Weights of a small transformer language model: learned positions.
MLP neurons of a small language model. Each row is named by its layer, matrix (up: input weights) and neuron, and shows model dimensions 0-127. Each number is 128 + 32 x the weight over its row's rms, rounded and kept within 0 to 255. Numbers have three digits each.
A block is one neuron, or neurons of one layer that tend to fire together. After each block is what it responds to, as a language model described it from the Wikipedia text at the highest values.

L6.up27:074149127088081151170155159144164173079141143123125128204157025021114146102124114152147104103161160134066175148169123122158117128138074114112125143112079198073168113147140109108124124116101126092101149108104109162163151155079091173127087115156115103095115142094114115126133102135089139170175146140140098171112208090134133167146155140083088158077122121154112097128141170089125091081148
L6.up243:113161088123098129076096112134130120153141153050217142097105128106054115132146075137128119114181139122133223070108147145096120156148130168192084134104153169128183159077138105139086121107185116155057107150125094160083164073131109157132124154115108130145125127106156120173120094143078110177163121114152097102111142140155098144142144087148210111116114093164162150091156082171083172073104
L6.up261:132086194121115144109177114167148173118134204081184203124146094154105139156061125140133159083140085101126147142114101126107106142190114119130117121105148101174159111146122116136065151089195148063071127120141094121152195150106104162146096151083180120181065136165126183154117098149129116150136118150119143156155123037139102113130169108103109154149160150163067093125124185151106170102079
L6.up373:061178097150108101142159117142182190205184154112205175051120085171157129104123115125120121126169150137151174107130105109153156157193100132148164189092145107092133141055173119191131128127138090079116072112161095140120110115165122158101135097115157186120127142144110152114161150120105136090138151109118126124090096143079111165113121131132129181110092110119087076142199096108162122110123
L6.up574:116120177138073134096036119056162117149101152129158179057119091082179103127122138125074126129121081121124113109096122139125109159157092115084137142164116120124101121103198118125102129149195088130125066084159146103181163095098147103084119115103141108121203117160179128101199164158101175170105092169107104125080094150101146160129142135162194170121121176119108189143125144084111112135157
L6.up675:168162048104125142085135109140142112118116108156191137109097129137137146086137126148121131134141185116132133111119111253154090111103071038162191111100132125099098110098096093117099078104094117169075129112109091187192148113148156080185119150110127098161135139092096147121203150132129165093119122155140130114132095090163133179087174142141120147159141122196108132086152164097152129118162
L6.up849:110110146097059109109135170125106118158120097156173117158192089108112123061062119125107146087121109174137167109158167120055110144135119131085049108118150156123170133075130109154109165094144105134108140121171088137157113174136123089116132162122132100129131148140114059109186148162140177108123119125148185146140172174078167093160102115189124135134122107145155139117103095104099199097128
L6.up988:181166090129098155050146078156096152112055154110096114097117149158137077092175115121090095129100181158143120109136142134154103140166077108192113126186146238092122125118107093170179135073070118065115091133124097064103178152104151105178116076097142122072116184131076115153113148110097187116119153142127113130093077167152126109114121123108106106110149145045146116099124169132139122148173
Responds to: Fires on a split-off first letter S or s that begins a word, such as S|he, s|chedule, s|ide; K or W pieces do the same, more weakly.

L4.up270:217127108076123143113127058128105105128113113131166127140137150106140080156102152142181049117104136138162157104104091187137109133112100100126134140128134112147108157143123191109111132126123133102094130173108129104124072136122087141136198115133029108138133099169150071138114183137177148134160165169103123142125105104123129112216118169119136126130127157094115185083147104156097089105109
Responds to: First token of the part that follows a given name in a person's name, usually a surname's first piece or a middle initial, as in Joseph G(leason), Charles W. Styer, Dave K(ingman).

L7.up142:168194135094134147150145127120150122131200174172167151072095161090197113160128082127113112138117099132161105190072145150105096075147111141109157173175055142149112054180173107137119109105127140160184118178101103146092102124083110156191115158202126153157109155078129119081119097136096133116156159128108120101152136169100118128138145131136175138139061057105113176125176095171060151194089
L7.up325:187159111148087136165178140119139102163147116115171186099127123089187163102119139161150226134121095171105104120054091221091108114140139127176133146155121115155090141145140093091073035147117135122162186162130114113067142102092167055150068116085175143098150148117148145163096180102115139115176140143147143160155161174146099070099072159166098140155143092164070139067110116117104138133128
L7.up425:141138105148100136113150172118088079085149134148156118121191144122130118117135145139136153079076062154067143219133137141162157102156150082108126137054114128143152097094118112076148082121120122191168170130118115148137112118099138114082120123163123143157067111173166117119166125139139157120190112131154116114159090157169155124122120148134166123160164170105087199142161111113130174131081
L7.up500:135159096091093084162176200157076120140155173146153137073142121133125121103137116155110167106141125131156146081097180153071101150126143139162160066153076145096147097062132034111070121131139168137172160120134095089157149069127124117084149196152139168098158105114131124157124142089139145098163106104098104157080162107156164123101118126105157149129120155186185158068187081061133129193120
L7.up629:160135185085136163145161121074145109117130137122145108130174126159140108060112120164072137114173127129194097121183120149086147152122137090166128100140132096110153115102110110123082108146141098064090168113182120103138168149078085137126137088093065159161163154152123138098106102150147168077191195156074142149129115080162110107131121125130114121148092114096148223074121140152081138169165
L7.up741:159162094137170094156157156074098110130137139125183176112163092133129191148151125126156117085121180147097144159170152153152095129096153106177098130100034061146166110123132122139106102132129163094109152150170147182168163115066116130132145139132085145144135131131113121113112117155100151125121119167147146073118125086125103156164138109144080175109070113126152168110159123168183089118136
L7.up861:069160125224070116162156191094161178107078131126164138152163138164111149112077136076137085081123167182149188126071093111094060139126115136117119169151135100068123133127112136110181179052125159124131150131132141146092151103170119091138117115087153192124098104172152129165220111094111172118137179168171088130116076140105106131133117114135132125083095229091160114100131106115149075126136
L7.up946:161063177175079100119140116179149159156082111165086136114115113183157141117095159123154190126089161176115117190119033153133139174121075167148070147155164124144089168143076082098096131155112144102161145158153092097086186111158101117154054151133127124094123087145191136160103110151145129123092126115098045100168159167077114100144143139176119133099146122139086114104154174114089140118085
Responds to: Word-piece fragments inside proper names, mostly the surname suffix before the final piece, like Makarov, Shapovalov, Nikolaevna, often in sports tables and lists.

L4.up926:157126145105128185135115199085117079092127146141092124181190141155143161115116142098142145150143171105105126105113133104136149171166156146179153111104145085092083118128147110091079120098148112137102145096184164145116149114131112138053126063122102136139103131177130127088101122146089133107158157113055108137129095104112105130164140172134082118117093140127166145107128120093060056075099
Responds to: Word pieces partway through proper names in tables, lists and headings, mostly surnames, as in Ma-g-nússon, Suzu-ki, Medved-ev, and Columbia Record-s.

L7.up9:187158072181128101094170121144106200194145161138094035137136125178075103118199116172138134129178165155103133115134135094125139167113111147085145103154117155121151137094152111170106108077119138081081112133160072180131120133140120108129101162100058157149171101153100106172132143133127130121123175139069083146118166143119102107083127059174092128189136149098156085159174132205129110088061
L7.up17:173083121137141117106160148162163102175176107184132114092159150103080156113112095135086172106200207089101227089157094133104136122166114135125124173136129153144095178095133119122109108078132121119092078129180146162101044174117109175089117081119089147129145106138157155069163182138150166093107096097114073106105115110175121123124118124174119154198185148142098172119181158153178119128144
L7.up375:154146098146118111071160151111165130170148090142143165101113127159080109050161091151117124089123168163160168108147113084115103144176100147123148166107186167092151132114133089150051095153145141120103112134164135145141144139186121148140123129092118128148168109138102157127135167158089179134079133170172053132061114159118130122073193137164130148148147138132126124122147117152176102181081
L7.up414:191158120127085135102111056122156091098119184126159084071137108132116113083131137151123183138143185120108120164108130190092148152147093095123091116149133173089113169092114143132113161153114139109140139157130152123128155117171067093068132194133092167132159059147172124104155125178146138077139144128168136064068175081120151143111139146098089143163128110170122132104161134151201129100127
L7.up795:066148161156153129140184120144143172124123105119087154145146127136105109146130129127164153126137154102092144118125157096115133079134095102085162073124109117150140136101124089112101078091181120147171168116168154193116153188118118074050205143127121097165164148109131114152209171130154165084111149119132086100113104070112147108163077102151056136101184174110132112116171150141092116114152
L7.up810:077131121125141149083137109126114117117112145165144106087145142134105071112174147151162130116144150139179114104119110070165167119122111066133088126053144118136116099076161070079165151158135213186102099127122068126122117130089138121101118185104125089103109187139137094127138166104074109131063124139106115146094145126133140139082094143144185159187108074163116136105126094138166123173175
L7.up836:100112141167189117150086166130133152173121159122085116127161106115072053068135144130137145116118152158101096142106137098131173130140112111156127151054063202107103162146111122144119141173090121129066084063154095117179090139088131136126109124155105133121131086084252134143090133124172114150159163139094082216124084088144115104101161136187147111147137191167149105119152123132137122178149
L7.up881:159116143123169157123122139187127138156164152169098163135099102173133118061162098107107141103115124129096162129119141101077169160146188143098085092117134105085136125150111121183111163123154127177110089088167124163150073107128196145118158169092077124081097113094134142155079146139084157136146135128173136194127061171156137150138080168149092077099122132132107088062170120180147123106140
Responds to: A lone first-letter token (K, F/f, G, W/w) beginning a word split into pieces, such as surnames like Kenyon and Greeley or words like foot and frostbite.